config.yaml
num_hidden_layers: 19
hidden_size: 384
num_attention_heads: 6
num_key_value_heads: 6
head_dim: 64
intermediate_size: 1536
vocab_size: 16384
hidden_act: "gelu"
norm: "layernorm"
norm_place: "post"
norm_eps: 1e-05
positions: "learned"
qk_norm: false
attn_scale: 0.125
bias: "all"
tie_word_embeddings: true
parallel_block: false
init: "trunc"
init_std_qkv: 0.024
init_std_o: 0.00389
init_std_up: 0.024
init_std_down: 0.00194
optimizer: "muon_variant"
learning_rate: 0.000402
lr_mult_o: 2.0
beta1: 0.93
lr_head: 0.00813
warmup_steps: 200
schedule: "cos"
final_lr_fraction: 0.1
batch_tokens: [65536, 131072, 262144]
max_seq_len: 512
doc_mask: false
train_tokens: 841100000
max_steps: 6235
dataset: "wikipedia_en"
MLP neurons of a small language model. Each row is named by its layer, matrix (up: input weights) and neuron, and shows model dimensions 320-383. Each number is 128 + 24 x the weight over its row's rms, rounded and kept within 0 to 255.
Before each neuron's rows, "fires in" lists the words (lower case) most often at its 100 highest values on Wikipedia text that the model never trained on.

fires in: "was", "is"
L4.up633 [140  95 134 114 149  86 148 188 168 116 160 132 114 130  99 102 155 122 137  94 132 127 163  99 140 108 133 141 172 141 139  79 116 140 128  98 102 103  99 115 121 155 118  86 127 168  57 130  82 138 147 144 125 150 167 156 148 112 130 169 160 114 123 121]

fires in: "for", "to"
L3.up313 [116 120 120 140 147 105  92 112 133 123  99 110  94 123  95 153 115 109 126 103 160 164 123 164 128 127 162 153  96 169 135 174 139 105 154 142  82 125 143 135 137 150  92 151 122  77 163 130 114 122 132 132 139 124 124 136 148 134 107  93 142 130 143 127]

fires in: "work", "in", "the", "some", "almost", "about"
L4.up367 [133 163 111 146 145 158 116 172 138 132 178 158 126 132 113 131 126 120 143 152 131 118 158 122 116  85 107 131 126 121 121 143  78 110 124 141 165 140 158  81 162 126 121  91 144 122 142 106 121  86 130  92 133  98 146 161  92  92 153 135 148 110 132 140]

fires in: "2025", "2026", "june", "july", "off", "spring"
L4.up930 [112  88 127 125  81 120 118 141 110 116 140 152 140 118 125 157 134 128 131 105 160 147 113 158 172 157 134 160 170  89 107 100 134 138 121 159 125 131 128 127 112 155 147 133 121 101  98 112 136  96  93 125 156  90 114 128  94 150 140 126 148 120 143 126]

fires in: "at"
L3.up152 [154  62 120 119 131 121  99 140 152 146 137 151 108 103 115 151 102 114 108 144 148 155 110 118  91  65 152 115  90 146  79 145 104 130  81  96 128 139 159 159 142 105 153 102 125 160 129 116 102 156 106 120 147 179 127 106 125 150 139 145 114 171 148 101]

fires in: "in", "only", "first", "november"
L3.up868 [114 116 110 109 167 127 139 132  83 153 149 131 134 102  93 152 122 147 117 143 126 189 148 167 147  95 155 114 143 149 143 119 141 137 125 126 133 139 127 108 156 178 127 153 133 139 167 115 156  94 113  78 123 111 112 141 128 117 132 161 139 123 164  92]

fires in: "to", "by", "h", "on", "with"
L4.up161 [155 117 124 188 158 120 147  96  87  98  98 124 101 114 154 162 142 148 123 192 132 161 140  93  94 116 145 139  93 123 137 133 112 138 100 137 150 135 128 137 121  98 131  61 172 150 147 115 122 102 168 126 120  76 129  88  90 143 164 120 138 129 127 139]

fires in: "album", "player", "wing", "albums", "individual"
L3.up96 [114 103 150 172 130 167 138 149 128  78 148 143 161 105 152 136 157 129 115 146 117 147 134 142 127 119 133 132 168 105  99 123 103 184 105 149 170 101 109 127 109 133 137 115  94 126 109 111  95 137 139 115 144 168  92 126 159 141  99 138 159  87 122 141]

fires in: "tour", "police", "languages", "population", "assembly", "museum"
L4.up148 [152 131 122 140 162 138  94 115  85  99 126 112 146 139 114 159 158 163 137 167 127 157 107 149 141 109 167 130 114 125 111 144 133 105 117 137  91 104  94 158 133  97 135  97 147 167 134 133 190 117 126 135 130 131 123 106 101  97  65 116 146 114 143  95]

fires in: "of", "was", "were", "the", "had"
L4.up596 [130 137  58 115 139 141 132 142 128  97 138 151  88 146  82 172 152 157 171 139 150 116 133 129 123 138 157 157 131 106 104 168 114 145 111 165 114 142 115 139 122 105 181 108 146 124 113 151 119 113 116 122 133 149 138 158 159  95 144 104 150 132 152 137]

fires in: "japanese", "the", "asian", "iron", "battle"
L3.up508 [121 106 166 112 139  98  76 153 162 111 141 131 131 116  88 123 136 157 158 142 130 132 141 128 122 111 123 127  77 140  89  94 127 136 110 103 169 104 128  93  93 119 158 166 123 130 158 104 177 152 164  98 105 148 104 131 115 145 131 147 119  71 134 120]

fires in: "he", "she", "adams", "fasano"
L16.up1295 [105 123 140 160 116 131 133  85 138 139 150  90 177 105 142  99 164 120 112 155 134 108 102  75  95 106 123 104 112 121 110 103 143 162 117 121  84 161 101 140 138 124 119  86  86 128 146 121 159 156 111 147 113 118 125 145 139 131 136 145 156  96 165 126]

fires in: "s"
L4.up1008 [121 121 139 138 107  94  80 151 168 107 164  91 128 117 119 129 129 169 106 146 157 153  82 101 169 111 144 130  88 104 103  72 137 134  82 147 147 135 140  89  86 102 140 117 154 154 149 170 111 124 148 120 140 134 105 178 155  99 108 137 178 116  99 118]

fires in: "the", "a", "were", "was", "at"
L4.up206 [110 139  94 119 152  88 125 160 136 135 100 129 118 123 162 138 131 154  92 153 105 117 106 133  78 105 156 122 128 125 142 119 106 104 143  78  95 158 101 158  88 130 170 107 150 110 142 136 126 147 122  97  83 122 112  82 166 168 109 110 130 121 143  99]

fires in: "different", "later", "general", "cola"
L3.up234 [151  71 162 148 158 123 130 138 141 132 126  96 129 156 150 147 141 144 162 128 122 140 151 102  98 103 122 140 124 113 180 120 132 139 140 173 155 129 148 149 123  98 111 125 149 138 104 152 143 142 147 115 123 137 141 125  99 144 126 137 173 130 100  90]

fires in: "at", "high", "atom"
L4.up875 [ 97 144  73  96 165 120 152 150 151 138  92 153  94  70 130 132 134 126 143 161 169 142 126 101 119  93 117  94 154 150  69 146 131  73 171 127 146 126 117 127 141  89 188 105 127 183 148 180 143 134  87 136 112 137 109 143 171 107 159 156 146 109 148 142]

fires in: "the"
L3.up105 [152 168 119 111 116 159 137 104 131 156 132 146  99 101 151 136 124 112 113 110 129 136 133 132 127 127 138 110 127  76 124 125 157 123 178 138 135 153 127 130 161 110 153 104 147 157  95 122 167 163 102 152 177 116  92 136  40 128  87 136 132 134 121 102]

fires in: "the", "to", "a", "could", "his"
L16.up574 [147 146 111 125 105  89 129 125  78 179 138 113 136 138 121 127 161  94 107 159 118 104  82 137 148 113 113 125 108 125 108 121 143 136 114 138 110 114 136 109 172 154 139 104 129 139 105 126 154 123 121 193 117 145 129 152 131 152 119  97 113 107 115 130]

fires in: "the", "same", "similar", "a", "these"
L4.up480 [143 140 120 173 146 111 108 113 114 139 102 147 136 134  95 156 144 147 140 166  94 109  97 124 127 121 128 150 121 148 120  95 119 212  98 171 154 111 135 113 124 119 103  93 121 113 133 114 110  88 111 130 144 105  82 128 135 142 108 111 156 148 118  79]

fires in: "now", "then", "however", "largely", "again", "currently"
L3.up1167 [136 126 103 138  86 164 107 124 145 121 158 140 132 146 128 104 141 141 113 132 103 168  75 106 165 106 122 141 131 109 106 125 115 111 136 108 134 156 163 128 113 115 162 129 139 104 136 120 111 101  94 157 131 129  87 170 128 111 149 134 135 125  99 127]

fires in: "an", "he", "this", "it"
L3.up680 [159 155 157 136 129 122 102 113 100  99 125 105 108  89 137 171 108 147 150 149 129 119 127 141  74 108 131 128  93 112 104 155 133  74 113 115 104 146 126 151  85 120 137 147 162  98 119 145 141 147 136 145 100 109 104 134 159  96  93 117 161  97 109 117]

fires in: "first", "that", "mf", "injury", "minister", "rourke"
L4.up342 [103 167  95 164 119 117 116  68 134 114 158 107 132 148 143 128 111 117  95 106 110 138 135  86 128 120 179 117 137 170 122 121 149 123 170 129 121 166 125 141 186 121 127 124 116  86 128 110 126 106 151 146 110 156 103  80 117 134  87 152 147 128  87 122]

fires in: "born", "an", "died", "worked", "on", "signed"
L4.up1498 [ 86 133 145 157  72 133 188 124  91 149 133 125  93 148 120 107 142 111 137 116 124 137 149 164 100  78 138 102  96 125 117 150 126 129  66  85 134 133 136 139 116 134 128 139 127 107 123 144 117 173 139 121 162 125 113  88  88 148 136 118 172 108 132 113]

fires in: "german", "english", "syrian", "chinese", "texas", "germans"
L3.up887 [108 127 137 128 129 170 133 161 146 145 104  97 136 147 146 167  91 142 143 157 116 131  82 145 155 149  80 116 149  87 160 104 154 161 115 145 116 122 104 134 154 171 123 104 105 142  96 129 160 181  93 162 130 139 168 140 116 137 140 114 103 100 108 113]

fires in: "four", "six", "seven", "five", "unit"
L3.up1218 [126 151 103 129  76 129  93 121 155 154  92 138 152 125 160 161 111 118 118 147 121 184  99 109 115 124 140 158 134 136  99  79 116  95 138 131 108 128 148 109  66  95  67 121 125 131 133 106 158 163  85 112 140 118 107 151 161 115 117  98 148  87 120 170]

fires in: "were", "crew", "was", "are"
L4.up1247 [140 106 150 128 106 168 171 183 112 174 155  94 179  94 168 118 162 144 157 127 148 127  94 116 108 122 121 115  87 146 141 144  98 108 137 129 109 117 119  79 115 143 149 110 123 114 140 171 106 155 136 130 112 119  95 141 143 110 141 177 107 119  96 147]

fires in: "he"
L3.up30 [122 136 144  98 140 121 166 116 168 109 146 100 116 125 119  98 136 151 116 160 118 154 134 148 141 126 138 137 136 116 102 150 108 141 109 146 123 160 138 129 144 130 120 158 138 171 116 127  84  78 137 106  77 156 114 115 115  84 127  97 150  89 128  84]

fires in: "as", "first"
L4.up1420 [133 138 144 185 161 122 140  92 128 139 158  84 120 121 134 118  88 125 139 127 113 191 161 154  90 136 163 144 139 117  88 139 123 128  80 140 140 133 103 124 144 191 122 163  99 116 114 136 147 154 127 161 133 141 131 108 103 112 136 150 111 100 145 127]

fires in: "by"
L12.up501 [106 132 105 158 110 109 128 119  99 140 112  77 127 153 125 142 167 136 161 130 130 127 179  87 168 159 103  99 149 162 150 163 110 160 146 127 109 148 117 126 143  93 154 114 134 119  93 110 112 127 129 175  76 122 153  90 137 154 154 133 137 117 105  68]

fires in: "was", "road", "series", "wang", "competition", "tournament"
L4.up1153 [138 127 113 111 160 103 130 112 156  90 112 119  92 109 125 122 141 107 121  95 136 129 101 136 122 165 123 118 127 106  93  89 107 102 112 150 115 103 120 132 121 118 138 152 120 118 126 130  97 124 133 137 151 147  87  90 149 124 123 138 137 135 148 176]

fires in: "was", "candidate", "to"
L4.up1394 [141  96 110 102 179 100 106 105 136 136 126  81  74  85 116 108  95 117 157  94 119 121 119 119 110 154 149 138 150 138 157  99 114 138 133 141 105 134 110 117 136 106 145 133 135  87 138 156 118  78 147 153  98 131  74 131 176 125 157  99 128 132 109 162]

fires in: "made", "married", "died", "produced", "a"
L3.up728 [ 83 136 138 152 172 129 150 125 123 139  93 113 137 161  74 136  72 162 130 153 144 142 190 169 160 152 112 102 112 131 122  98 152 136 143 127  95 173  95 156 110 127 154 110  98 120 133 138  93 162 105 117 143 135 114 108 171 133 145 120 148 115 139 124]

fires in: "new", "former", "then", "old", "now", "la"
L3.up1226 [114 129 153  99  93 128 132 128 151 124  93 153 150 114 128 107 129 152 148 155 142 181  77 103 128 104 136 118 111 197 104  84 120 150 144 113 165 124 152 172 134 155 143 108 138 118  82 125 104 136 117 105 145 124  91 131 137 131 184 106  89 117 119 136]

fires in: "march", "june", "september", "born", "july"
L4.up479 [129 104 126 171  71 126  94 101 121  97 157 115 162 109 148 157 123 125 175 108 134 118 169 134 129 121  95 129 149 116 131 104 128 121 112 134 129 139 157 106 126 109 128 106 133 152 101 121 118 133 118  91 105 142 102 155 131 142 166 116 133  76 109 117]

fires in: "with", "the", "includes", "a"
L4.up1487 [108  79 127 134 130 135 137 117 136 146  76 135 137 181  92 126 123 150 123 150 107 124 157 125  98 100 119  98  96 113 129 108 139 155 101 167 141 135 114 132 159 114 113 122 130 132 117 108 141  89 114  82 134 139 136 121 121 127  91 113 148 129 149 126]

fires in: "been", "were", "was", "had", "pitched"
L4.up1488 [115 101 110 102 140 104 135 137 137 117 130 107 142 158 123 114 100 121  95 132 115 101 136 143 116 124 110 109 136 167 140 135  96 142  92 119 130 115  97  82  99 140 124 104  75 157  96 106 101 168 142 151 139 146 105 136 147 138  93 166 133 117 149 157]

fires in: "their", "two", "first", "four", "three"
L4.up396 [145  85 142  73 174 105 130 156 133 122  87 131 111  93 150 171 113  92 124  88 122  98 121 108 178 148 165 159  97 131 127 123 126 115  99 139 105 106 152 146 145 137 105 133 141 152 112 163 151 135 107 151 120 123  55 142 107 105 103 164 132 109 125 107]

fires in: "not", "film", "while", "although", "despite"
L4.up557 [103  96 116 117 143 159 137 179 113 122 104 112 128 154 131 120 140 161 124 126 129 155 104 131 122 150 156 121 125 131 133 163 190 140 152  80 134 109 144  99 170 181 143 120 105 138 119 123 173 171  98  83 147 125 115 105 140 111  89 129 109 168 144  94]

fires in: "it", "he"
L3.up1210 [134 130 118 131 134 158 115 110 127 158 148  76 144 137 121  74 149 114 164 130 121 155 117 149 132 121 178 143 169 150 131 134 138 129 123 123 135 159  96  90 159 123 135 117 172 100 109  96 146 139 146 133 110 135 119 119 120 124  86 193 141 140 116 150]

fires in: "was", "were", "are", "not"
L3.up509 [126 139  92 109 136 160 160 143 135 126 120 108 109 151 153 144 120  95 150 121 136 144 117 117 142 123 162 130 106 114 156 149 129 146 147 133 124 111  70 119 112 130 133  90 126 108 151 122 126 142 110 147 144 172 125 143 152  91 139 128 106 121 128 138]

fires in: "and", "he", "but"
L3.up521 [142 127 122 147 109 139 108  80 136 115 111 108 165 109 136 137 142 134 125 129 111 125 149 137 126 142 105 187 152  85 111 122 130 119 152 140  98 122 140 161 158 158 148 104 129 150 103 130 114  94 100 115 102 131 164 136 105 101 169 103 147 135 108  97]

fires in: "all", "known", "the", "home"
L4.up730 [143 139 106 134 107 128 149 146 131 163  92 141 127  72 139 103  98  98  90 139 140 125 118 170 167 129 122 183 156 101 115 145 120 142 142 113 161 147 151 143 156 115 141 123 100 101 120 157 147  56 128 181 162 158 112 154 121 127  84 154 141 122 135 119]

fires in: "would", "not", "may", "might", "should"
L4.up362 [124 117 142  99 129 141 100 100 139 119 143 149 118 149 116 135 131 121 162 113 131 102 129 149 123 143 118 120 109 170 100 105 150  97 125 151 114 164 147 118 107 139 107 127  85 130 152  68 122 193 144 125  76 121 103  97 129 146 125 147 158 129 171 113]

fires in: "a"
L3.up1055 [109  97  91 124 119 142 130 142 107 124  83 119 151 150 120 132 110 142 128 146 143 136  92 161 147 124 117 138 131 143 124 114  97 115 113 144 112 121 113 138 144 146 119  93  83 144 159 116 124 134 140  90 112 131 198  96 107 120 112 110 144  85 145 101]

fires in: "were"
L4.up1241 [144 114  97 115 144 140 133 137 125 120  91 129 131 121 144 151 105 157 116 151 102 127 106 109 108  89 141 157 165 154 120  85 108 116  71 119 153 142 113 156  99 139 143 126 150 139 128 144 128 114 129 143  74 137  74 134 158 122 123 143 102 137 118 117]

fires in: "the", "love", "lights"
L3.up905 [117 130 140 151 112 145 103 137 109 115 139 124 131 140 102 128 130 150 126 125 111  75  88 177 157 100 128 147 152 134 112 113 133 141 141 122 160 176 142 117  99 118 138 159  83  78 140 120 133 163 158 120 124 108 102 147 129 182 123 129  86 172  84 109]

fires in: "not", "been", "like", "while"
L4.up1149 [104  90 123 132 144 114  89 141 116 169 166  95 151 139  99 111 135 161 149 106 116 150 128 109  95 127  95 141 127 133 163 151 183 141 111  73 146 122 122  93 154 156 110 125 145 110 128 162 148 187 149 111 144 153 100 128 138 130 122 123 106 144 157  84]

fires in: "which", "also", "known", "a", "who", "sold"
L4.up129 [134 133 109 135  98 122 113  85 122 150 133 123 141 111 159 152 123 126 109 128 115 148 132  95  94 194  87 150 140 103 147 110 146 101 146  79 117 136 114 117 154 152  96 152 111 153 133 122 135 154 120 148 120 150 110 129 126 108 120 143 107 115 143 130]

fires in: "that", "tour", "she", "he"
L3.up512 [105 137 133 146 118 152 145 132 126  85 138 127 167 143 125  94 145 152 159 126 120 111 118  77 141 148 142 144 108 122 139 127 127 134  96 112 101 127 139 153 142 115 124  76 174 123 184 154 138  99 121 153 103 116 114 146 139 144 133 134 142 105  66 132]

fires in: "the", "an"
L4.up1408 [154 134 146 101 134 126  74 164 123 148 136 134  91 115 138 103 125 149  88 133 136 141 136 165  95 107 161 137 141 131  66 142 134 110  97 130 175 105 181 122 129 146 146 138  84 123 165 107 109 113 106 112 150 109 117 137 157  96 133 122 113 105 108 145]

fires in: "the", "final", "first", "produces", "his"
L4.up1169 [147 158 123 136 156 164 150 151 145 122 118 146 112 153 100  85 119 126 116 110  98 124  77 101 116 132 130 127  86  98 156 170  96 102 129 144 104 143 141 113 123 111  89 154 127 134 112 125 167 153 120 127 143 163 128 136 124 104 153 161 148 184 110 108]

fires in: "a", "him", "his"
L4.up778 [128 116 156 115 171 144  92 179 135 127 179 100 137 123 150  83 130 146 119 102 117 121 124 131 115 166 117 162 140 128 103 111 135 123 168  88 144 112 116 115 116 149 109 113 148  76 103 105 143 162 172 133 101 111 172 171 112 119 100 150 160 161 110 105]

fires in: "these", "were", "colours", "pairs", "are"
L3.up960 [ 93  98  89 118 131 120 157 137 122 126 149 102 148 103 161 141  99 118  89 100 129 113  92 128 149 135 154 169 113 105 149 118 118 141 155  83 123 113 129 193 155 131  92 123  83  77 145 120 148 125 124 154 181 156 100 135 144  95 133 132 169  73 106 100]

fires in: "first", "fourth", "state", "fifth"
L4.up503 [146 100 123 124 162 126 135 108 148 123 161 127  96 140 104  89 139 106 101 150 140 175 135 161 128  85 144 108  78 148 122 121 140 148 148 159 141 124 167  98 170 165 121  68 146 124  90 105 124 103 121 136 130 124 111 145 131  83  91 117 124  99 118 123]

fires in: "they", "some", "were", "their", "those", "two"
L4.up1183 [ 95 130 105 130 145 128 124 159 124 138 137 119 166 151 141 141  93 174 116 116 130 126 108 115 165 125 114 126  61 110 162 115 122 107 141 151  90 138 115 137 111 124  95 105  84 116 105 114 149  77  85 187 151 130 117  85 123 126  85 157 136  91  97 121]

fires in: "a", "athlete", "al", "achille", "avalanche"
L4.up744 [154  64 156 145 100 136 116 154 168 152 137 140 180 137 131 107 168 126  94 170 143 144 135 135 142 119 134  85 137 141 155 138 137 145  92 170  87 108 113 138 126  99 132 122 117 118 175 129 134 119 136 133 128 144 181 117 157 134 125 112 124 106 131 130]

fires in: "which", "song", "guitar", "songs", "art", "final"
L3.up519 [158 103 143 134 138  97 119 149 110 161 126 100 151 113 150 140 142 137 148  99 133 177 132 104  94 110 132 138 182 135 129 117 121 138 157 158 143 137 151 116 146 146 128 121 164 111 159 117 153 135 110 121 130  98 103 122 136 142 133 173 150 107 103 109]

fires in: "as", "to", "than", "because", "with", "from"
L3.up1443 [147 148 168 167 139 116  72  86 112 141 151 133 142 109 121  70 129  91  97 124  99 159 107 120 152 138 100 112 110 122 121 141 104 148 152 127 172 150 130 138 187 124 124 121 160 130 158 115 134  80 148 154 138 134 107 138 147  90 128 126 130 166 167  83]

fires in: "it", "he", "also", "xavier", "government"
L16.up553 [122 124 179 142  80  96 127 137 148  96 146 140 115 128  91 151 131 140  99 170 104 114 131 124  98 134 102  93 131 127 122 119 159 106 110 150 105 164  52 147 117 135 115 125 165 159 134  84 114 169 107 102 102 130 170 123 154 126 147 113 152 121 123  99]

fires in: "american", "english", "chinese", "netherlands", "british", "states"
L3.up511 [156 140 110 169 161 183 126  96 117 167 124 134 165 135 120 142 136 137 176 138 148 147  84 149 146 139 112  78 124  94 136 163 126  96 160 130 152 150 115 114 135  89 104 108 105 118 114 113 152 161 142 160 156 151 124 122 132 106 131  99 148  96  81 146]

fires in: "the", "who", "she", "as", "hapoel", "he"
L4.up1455 [129 156 112 131 126 147 124 119 135 119 143 155 128 141 108  90 138  88 136 183 137 109 120 154 125 109 176  77 112 133 147 115 120 118 128 127 168 139 107 109 138 112 139  86 122 121 143 151 114 165 101  89 138 149 107 168 144 138 107 156 118 123 107 145]

fires in: "in", "the", "union", "to"
L4.up437 [129 135 121 122 166 130 134 112 120 155  88 176 132 174 150 122  82 101 138 138 165  88 131  66 119 135 105  97  99 114 158 153 130 167 107 115 116 172 138 140 139 127 102  96 169 147 132 110 167  95  75 127 118 102 130 135 138  95 113 134 142 123 104 146]

fires in: "public", "population", "electric", "community", "police", "government"
L3.up285 [141  98 138 131 134 111 144 105 105 117 149 141 132 148 158 127 153 121 125 138 135 108 137 161 105  93 115 139  79  88 119 124 154 121 133 131  89 111 108 146 105 126 163 123  90 124 140 108 129 180 129 151  99 133 126 130  99 139 122 127 138 129 138 120]

fires in: "who", "population", "contest", "help", "has"
L3.up848 [130 107 128 139  90 103 116 129 137 103 138 131 162 145  94  82 106 162 107 141 159 101 134 133 115 113 105 177 132 145 159  79 118  85  97 130 113 132 151 128 115 140  73 109 120 153 158 108 112 210 115 132 122 150 132 105 130 142  97 150 117 121 167 107]

fires in: "second", "however", "though", "after", "first", "name"
L3.up1086 [ 82 146 134 144  78 128 101  85 110 128  93  94 100 121 161 124  78 139 122  92 161  75 139 152 157 115  73 148 124 130 116 113 129 151 131 114 145  81 157 155 136 126 133  71 139 101 116 133 128  98 117 114 134 139 118 161 141 153 130 156 126 104 127 102]

fires in: "the", "first", "second"
L4.up426 [ 76 135 107 118 147 139 103  96 128 138  94 124 109 127 128  88 130 149 131 112 137 119 124 156 111 150 126 107  83 130 135  94  93 113 144 117 133 117 100  89 131  79 135  77 134 114 134 155 108 129 130 136 135 137 112 121 130 141 125 143 116 133 122 153]

fires in: "film", "by", "composer", "writer", "films"
L3.up444 [ 93 168 101 160 144 131  96 138 148 113 121  85  77 162 135 104 132 157 178 109 125 136  93 121 126 145 131 149 110 105 114 145 131  91 126 126 169 109 153  93 138 146 135 123 154 151 138 108 162 149 138 116 147  92 104 118 122 125  89 131 113 147 164 148]

fires in: "the", "their", "his", "that"
L3.up957 [126 144 132 141 157 148 113 109 150 164 118 169 104 171 133  98 111 145  86 122 142 167 142 153 153  80 136 145 101 131 119 163 121 105 117 120 138 139 103 138 112 130 105 103 167 108 135 178 118 135 118 131 193 111 164 149 148 141 127 172 126 181 118 174]

fires in: "to", "can", "would", "could", "will", "should"
L4.up323 [154 103 141 123  85 120 123 101 108 123 130 145 127 151 136 107  94 168 138 113 130 111 118 106 134 159 125  88 114 147  70 128 141  85  97 146 106 186 147 130 141 135 154  78 131 166 157 136 134 136 156 108 103 106 117 135 173 169 147 162 137 159 164 120]

fires in: "the", "s", "in"
L12.up1435 [ 97 150 126 136 112 150 164 128 133 118 131 127 122 137 112 106 115 153 145 136 139 125  99 157 161  79 133 121 114 123 118  96 119 108 143 125 139  79 135  96 109 114 175 128 117 118 144 157 101 183 100 150 174 133 110 151 138 152 157 130 172 122 152 160]

fires in: "on", "and", "to", "with", "by"
L4.up252 [152 105 145 153 119 116 140  97 105 133 171 110 169 154 103 112 115 127 135 188 101 114 116 137 120 128 126 160 121 119 131 138 135 126 143 139 145 156 134 155 132 114 151  89 145  99 139 110 135  78 119  95 124 120 136 116  87 140 178 105 128 152 139 142]

fires in: "the", "when", "because", "but", "he"
L3.up482 [187 139 134 107 124 118 124 101 134 108 118 127 145 105 130 100 159 162 112 146 130 159 145 138 145  70 141 130 152 105 118 127 130 148  85  94 116 146 164  87 139 171 145 136 138 126 112 157 114 124 112 136 133 136 140 179 169 105 115 159 127 142 141  93]

fires in: "all", "both", "certain", "numerous", "separate", "various"
L3.up1390 [144 128 113 120 185 112 108 133 152 137 143 121 112 126 151 114 127 133 161 114 136 122 113 130 140 133 146 113 142 142 124 106 113 141 175 116 105 139 138 108 100 124 167 130  90 101 113 124 123 128 112 124 127 139 117 176 138 137  81  71 171 115 120 115]

fires in: "the"
L16.up817 [131 143 153 140 110  85 119 128 117 145 149 106 144 107 109 152 117 115  93  97 150  99 109 149 133 139 174 135 216 101 141 122 173 167 108 146 126 125 128 117 131 128 131 131 127  96 138 111 152 159 120 153 132 149 126 171 129 127 153 130 126 158 115  96]

fires in: "to", "from", "their", "its", "of"
L4.up1283 [145  88 150 127 136 103 114 148  97  89 155 101 111 114 150 106  88 114 106 157  95 158 112 129 149 150 116 130 140 100 149 105 132 135 116 148 138 179 116 128 132 127 101 143 110 124 123 143 163 121 113 109 112 100 109 132 198 143  86 138 152 130 162 161]

fires in: "a", "the", "of", "club", "02"
L3.up1274 [175 180 114 124  98 124 112 161 107 127 169 133 131 143 129 140 161 131 133 109 105 140 172 153 112 114 112 158 124 112 133 161 153 152 141 123 107 139 159 177 183 116 115  97 143 133 109 146 122  99 110 112 119 119 109 139  96 128 150 146 149 169 117 163]

fires in: "each", "way", "every", "allow", "for"
L3.up525 [151 157 142 131 138 108 160 110 142 103 132 150  98 116 112 141 126 124 147 122 127 127 121 127 165 105  70 145 147 128  80 152 105  94 132  87 139 153 133 142 126 160 110 102 119 108 148 165 115 102 171 129 135 125 138 121 177 156 112 117 136 115 175 116]

fires in: "not", "came", "be", "would", "to", "t"
L12.up548 [107  93 134 138  88 133 145 109 121 151 159  97 147 141 103 107 120 147 139 114 173 121  71 129 166 147 120 104 119 136 154  95 138 109 107 113 147 135 117 116 107 159 142 131 101 139  93 164 111 135 138 118 143 121  98 107  61 161 147 140 119 141 190 109]

fires in: "a", "with", "has"
L4.up1026 [146 134 118 113 151 114 122 143 121 142 130 138 140 153 124 127  93 141 101 100  88 152  91  83 121 137 127 119 119 122 103 129 125  96  97 109 123 133 129 131  97 176 123 155 140 136 137 112 156 167 140 147  76 126 148  95 156 125  88 144 108 142 105 143]

fires in: "which", "also", "itself", "it"
L3.up800 [155 118 115 168 125 142 130  94 120 167 113 115 150 119 132 125 111 109 153 106 127 153 146 136 120 154 125 137 123 121 133 116 117 143 141 139 113 157 100 114 115 112 105 106  98 149 127  99 148 120 129 121  90 101 128 116 132  99  69 144 148 153 169 136]